Part of a small language model's weights.
Size: 14 layers, width 192, 6 heads of 32, MLP 768 tanh GELU, vocabulary 4096, 7.78M parameters.
Architecture: rotary positions, no biases in attention or MLP.
Training: a variant of Adam for these matrices, 437M tokens, 6664 steps.
MLP neurons of a small language model. Each row is named by its layer, matrix (up: input weights) and neuron, and shows model dimensions 0-191. Each number is 500 + 25 x the weight over its row's rms, rounded and kept within 0 to 999. Numbers have three digits each.
After each neuron's rows, "fires in" lists the words (lower case) most often at its 100 highest values on Wikipedia text that the model never trained on.

L10.up744:458510483499480500503509549509484495520492493493457501534485555530507497521454527489493497480493476529498470503547511491534523493509497520457515482493502530512503505528485506524488461458469495503483499474531504508507517495498487540512492438524498530498493481560455467497513538511515512476489474522458514509484572467470483504492502447440492468497520487543483549526492516469543504478479505530484508472502492493497525481466522495488472518525462475476500528542506490508523510477527457524532491521518522518492492482541434509569446537521491509489498490517513502513505530498512533487
fires in: "not", "served", "awards", "edwards"

L10.up613:504505486509537452492550545427510504530470472502464473495475509512452524468456492494495487454553517478478459496503492511550496533517549476478485487518520502493520517502506481477457488469489437489503499465532517496538514514463519507496490487467476477494493469526459446493533481470517523519542457518505503489463522510489465481508490504495501510503463482534481515521478521502473495499528504445474496506515486525508442516487501476462505499475463470474486532493515515459494489500514468510472475469507549485495539524520510503504504448504518474503534485483501460481500469504504482489
fires in: "with", "includes", "isbn", "released", "as", "played"

L8.up241:505546553507516495469483543496504511504514485505513494550524565511499545492508497473528533462459477481514508525532468470493483469507450468515485528492553501485517502488571519498492515508508494515483478482498483510506486488471461546525478540523478491521491468481496502546498448439499514523484485503497475467465484486545493473464519490484536529477490485511495498512528499538531528485517524501476477490539483500518491476504513500507490460544484516521505448489475486510520545532477517500547472473508549495489510510503497511523484488524470489494445460493506519507529553479525522521
fires in: "had", "became", "after", "until", "but"

L11.up141:513496532505503469444523528517520489487492516495479487512498488502487518491474489513486499533541507495503510457507502511531502498510499514494506514501535537515518485474470510473525512499510483508541520483523506493535531488509501488483534491523511480473451460513486524467479477508484544531512521502467496506490475498482475480528488474462468484434517491488460487491494497482492508482506460492540539520522532512503427516452498524503510485439496548463517539529548506490574504493528482509515525497502510552523542525503507508541495479517495536460475513559505493494502593521509531495
fires in: "of", "became", "become", "for", "becoming", "as"

L11.up231:509533559510544508528521554485455496515471474517511547504468559524530506459505475501466498510486533526538511496472520505489511497540533510482456529511503479516496535491505522487501511511483513499467492513450504507514508463498497488490451503479469472504508532524515493560500478467522506473487465527496483474496542506512506480530505500482509508451463479514461513483502525520537497520456490525475547530503524506542479452481491511515499473539451509486503506498470548507511532501455483510492515517510498531489515527505556486519491499518479491490469479522570507494477520484514517441
fires in: "they", "have", "had", "not", "these", "should"

L10.up281:494520523538478490490526518482493503501509439470472490483507493531453584468528533479452514517483488501487521488533493487508507492518480535468468522468525524467518520543482496530468485475509468495503509494502507520497526477491519475495516530538498524529509525548513486544504463522509510489489480544490508500527498535489491476465473445485500517510481514465511528497518455528530473485508485569472498491520522489546448518485467516497484503521493513487529527527496506489532534474521436465534498518522478507470515473517478502490487512523496472458502431483525477529470507484517507510
fires in: "was", "had", "went", "then"

L2.up429:454551505514520513504518455473452518476513429499490454480482520516452520489506489464509504485484504501511482540483491513491504502472462484470517520491467503520484519497511504488479491483516505479556445454499504547503494515515512486506480494526464477470485507519478472519500495500486494509506485478577506527492511522532519521486512501498500502488482498483460537512463532483497526516519434492588469483427474518474501497502526535481495491488485493516537517490472537479491485492476485496533489510522476481491486527478517479467429480495514531491508489512520536497519448494529502501
fires in: "award", "international", "korea", "released", "beech"

L2.up767:480485544515487508509488473513469513516528464488542492531536512505485465557506496519518485489436496508494522443483516521488485496506495496518490496506473492528496502504476513474507486511486507456536531522506499479542523525497479480490508542507508497507490529484501479525505565475460500518500504499511504512436577480551492541493502523487439509497464501491459459498524505544515504482490439502487490502463527508508531509527519481488525525523513513489484463507559502500522479493437511475476499498499510511487500567506531515523445496531460480493489524539503490506510548529493506500
fires in: "same", "mississauga", "little", "bronze", "mississippi", "pacific"

L7.up556:480497481533505498484521512497524507533475516508509528535509532554498468522498491466488544517518530493475467541565538494497504498522524437484488540467528501522532488542485462516468511491523499488499522511561478492510522446501511489490486535471501552484527474546447467488513494439528520464485550510546499496508537495515515495506537508497467513486512481490535483550466512481524512537506515507472504498486516542443472521516534501495512508485517501513480528510511464483505515531503511503508509481516479513536517550485474506504528476517481475495498475481467479497498498477499517440
fires in: "as", "born", "with", "include", "best"

L10.up522:469520485516502477473542507464498495483500503462507521518521531524477501493510504478470521516481529529479473484487527479470494455529494483485509504437557476499535509512537510484504495446602511497526478516524464501492457475516517491528523496503466513482467483532481454560495509463538507506481502509509457481470491550540516494481547545480484523499538491473470501503490519505544481480509482495483518502531517511547494491509463474498496507493517497563515525487503522504528539531495518489529489532518522483464507479512477552492487501518483494537499474510530486511520531529503510483
fires in: "as", "was", "became", "become"

L10.up519:485500500525520499482523548530482533489496458529481541567509530510486497504506509470502502490535554471507464505514505453496479521486511488500507473494568512525501482517470520472450504466473556508509482437509458496552517519463478496536540480511495477500549532504509478523504488449508509529505439486503498485472532537463502521482521512481473516517488490503447525472521463495506536467515486507468508537504503501551470485475458469489467490482486548468493509525500470494538493493495498501521477483493507475469495501483514504465464532482476525491492481503479453501492502486519507499
fires in: "were", "have", "are", "had", "they", "was"

L5.up687:455484455479508505497511490458510494486504504493491516533550539466488526491497481464507531480500490513498525545507429483497507508456478469468527478484518531516499477506520503403467562549554451484463491491508451506475499465459507464526517526460485527504492489484493486515504486517540488509495492508526486480528494507487527498438501511488493534478510498478500501520525506483496517526488492532471527458516508498512481449518511479502499477531505530545503474477508496501513534519485536502528483502502481502506468504515471519484521569514474497490494480492530504536535487487530525526
fires in: "may", "july", "up", "june", "august", "u21"

L10.up243:548549504508476483473510533473513497477489500530480483508451527476523520445430467519543508484530519527481505463478518480501521478516517486470481496474535554475532549466509503520534511482520511501491527504470505495517500470492516454515491539507484482505500523504493481523499479477526533526490466490491485466476579490531506490497476484512502520472489499523488509496490491530545553475475495540479525495522502481536480520465517530509500530483442494515486476473488459466486494459500474497513508495493543507449525511513514494505447508557474489496505478513494499533505516526462527475
fires in: "was", "be", "were", "had", "have"

L2.up2:554507524508463507494528528457495480537480486458477503529491501522528499521499467499513494519433517515488508476511514503534511477534478500507485493467496498494517482436526494491505516530454529481489548494527508492490534531511452521483478525477481481491537498449538499497464523476451495533450530493457488471492519504523466530513513507485489525461475502513486489515512438462503473447509462522468492499507510479522466509471530558527539508498469509527465498515502492510504487495503511464483522547479513568500506500492495516515489478549527534483493498535524463523509520519515516496
fires in: "became", "civil", "continued", "remained", "of", "administration"

L8.up742:541533508506447482485526527529520496509478489526485487538518489534522502475531506536489500503497524549444480474501503492486507516487495466549473476508523471509512520480467473561501517490521527513494546502472476486500526513458559508531518517444477473512481530476427496493502492474513517486473472492529472468456482494524516489505504491510485508496518496483496474497540478511465517520475454510494486532523503517518505525487459482473494499531512508498483481497487483489485489552542472468481524487504474480515547534476517520519538515513506490508451501523483473454499565545457483526
fires in: "it", "this", "there", "canal"

L10.up683:486476511546547471482505550510480518523504487490442540462481511519457518502529487477489531488506504507492491509547497491523506479540484502480523474534488521502518513486484536463497534434493547492480502529502527499526521495472474500503519444482480493487523477556491450482529468490537544525482476529501488516509530507434491506478462471467480533523508490473478511469511509506465514488513503471477502501508546485518487502469500484465483521478429486482516506476502447524526512467492510497520511506491508523484522498493504481507480464512499507477482462508597505520492497513518492482
fires in: "served", "released", "used", "worked", "described"

L10.up748:434521489514477474487538558464524501465500473479520517499481532477467520467513469522519495519490478551526487500513478514530488472521478477517499473517540536496499503488477504508495525485517515456495512471514533515523563533472513540531514500464476452486501505507503490502519479522539515543474521522479478499504493516495485486458481544493466494507486476482483488521514495479514550513498512494511532503506541508515455513504528490441481476474499477520496497512452482501482545484498500526501495494499523556430493498499444514495485521481505507499478459533541472541495574488487510515
fires in: "that", "facilities", "time", "detroit", "parties"

L2.up546:497519461532510486483510492518478520520522506492448550481513526509461478501486556506513518473537508498459451522471511512480517489519540513487505519485507491521499526506469471491486492493510537472459534495558510521499518500496518538514515465506455525460483509540480520438531450506491485473475510510539461495549514499484487482459502526498497483474463515542534539525508497441527475443548540474527512477464520506500478513482510481502495493518490475514495481475510492496444520521473522516480513494506510482508514441526452496491487470496516480497513505510457468493517489455502509471
fires in: "thomas", "title", "professional", "player", "score", "academy"

L2.up757:491533540469505494531516510504511513486458495504497479510505490466466506506453495489516449470539513475497524475491509481494521497477483491504478516528473476486498484474479486496461531500490498501499487452492500521577472539478544474489519507530454482513525433508513472443536489525485518486537499488534498507479468486470518512494493486505543479509501455478429487507506502502499487510492505471514495535482492528478482519540493541523481521487484541507505530505457489488474455473477493505545460510504529523506515502481508478450477527473573551489519479475525472507482464460508507488
fires in: "where", "website", "berlin", "born", "faculty", "champions"

L10.up266:463513514512534523497539534464477529515488486445514516534527485522491540499514464488506506464515537509488496477552516511498494491520510516490532507430519510520525482555521533489460492447497498487465497480480524507558531490478485471525493489496476492484489516539461494499497468495479512484520522484475467456444498523484512492454492489461474487501507528455442497530497499502474506483499444446496476472530525508501508531514505518499504494474489530523535561500554526473536517479504483492493471488519500474498503497506485491495466521548456530496512473488504494559501511508520501492
fires in: "by", "with", "considered", "become", "became", "served"

L10.up312:483546506508493441469488526471525518483496515548506525552532496563528499494501472522493495509555502510490463493500489507492530473518517453484518515433531513530516503492478533487505457481498524514483510502498510482510511500486548489500510482511483449497480541572477466513504482500508496541513454506516464456477511519505516472533513481500509482476564487494486494483530509470539507523517476510501528496517520520495490472514535497503493493517472532488490529479504510488492518502531490538540489518498494501513565494554481513517498473530539510459472500536476440525498532516454515512
fires in: "was", "is", "are", "not", "were", "also"

L10.up732:530492455492498410496503499508482513505513495506472491496506506527527474528497489484499523535564443516493439511463488466431516517488529477507506486467509509493501504466491473515433499488519570507468518510483525508499515487533491513507492492551488451517478494512513477535475463495521529511515455551491493507505497528505515456486491490458527548496515483504496531474502530508512493478489479533511492538507498564482487476467487480510494496462486538490492517477501494494498492498488500509519498479491494489519529539523485487496557532501506507484460479473454491481465528549488520503
fires in: "is", "most", "are", "version", "album"

L11.up379:497530490547534486499456541540525522520487486502518531479497528493463506524496517506483501455540500505517503463515491470529494530541549516502512482439525490512522514490501539495461509465502488486481513517557515488503537506505487482502492501473498537480539485510496463493483491522541522534501447484481480487527543506468515470498475499457487518453538497469506476490484534518478512494525456477483516482520524526475521473484478482491484500466484521467494515528468484514472492459504462511551494438534475497502481488523537520462517486462481479497476448538494478507468549536492520485
fires in: "was", "on", "they", "were", "had", "with"

L10.up191:501490487516535452473528513477494503525468507530463439476528570542535507492483510488500512462547529527504478559491462491527497504473509518489529455515516497521528556516474517491483497467510493466483493520494488483536471503478496522515498475492508512465490496539485472490500509499551507499490473509511526486460455473517502495486492459484499481510523523538526496505496442447501497473503455493509504468531560542489522501510481510483504479475521525527512523435520504495531467537499465485530508544522489490517527477472499495510555497502531466534495513541486470505498489515506496504
fires in: "each", "second", "a", "top", "one", "best"

L11.up349:465467499484536468517519509523492529489503456534478542557489524522466535494494492518504477483518521482444496531504514466491512496516497491519464498487487534462504466503494501505497485453473520451467518518510523503482493515473497523526500493481476517482559548533494488499493524503501493497533499477513472467458466552536506462520501498489504521427523490502498471481502497543551505472491469453532518529525553511502487530546471503484478468451456549506510534482532474513470489531527491496528499486530507496494495490506491525507524490511563489469492501490510469503490530518467512485
fires in: "is", "are", "one", "was", "with", "being"

L8.up617:492492493564548488498495531510517527511461476502474495482542543511478530492490475482501489449499498498458457527501483474488525522515512489507494491454503507498517507486539518509499548405484441483443511460525498499518488458507496486542484513460488522468498512524472466495500435486507482478481482500511473475506479528543522505493512489520528512463503509526572467556499465514485495501522484491490521473522527519461519493497467537510502500530488514546488518485515470479503484534506477501465488479516501516518507525456514507477537472508492446472483477511486492505484505503519496500
fires in: "each", "best", "as", "title", "made"

L11.up624:498503508487510477507504526552517505475483505494529457480524506498550529483475494559475530530528534517530458534545492502528509493530468497501527452497522495492499518413497484520483508491505510465503493527494493525501502511501508517466448528519497494493519470485512480539509470490478523514473499531555517504518518491495547488517544499479489539374500512506478524477475496515451490513517469510522473490507472507542498505515531530543501485481477512540510495509466468469474512493519505518506473531501522517526479505485491497503474496508504497524468500489519502490490505542542537482
fires in: "for", "on", "after", "will", "would", "when"

L10.up740:509519498483518529503504561501482510479504519517467495558524481495474483528508565529503502490526495499496480467510489465505478480471482468482516446488549562515484498499490490512467532490540572501491502486479481508536540497484511504525488468458492506509500518482509510495550417480503513498473468471521504507492536516477503502482513534487497479522495464468495511416503485507504506480489501472505510492500487497482404460501508457499499495492517501497512505500456479506505500505469465515516477491498529499501485495517451471482490513491525496457476451501548494509496513509544500474
fires in: "october", "march", "june", "april", "august"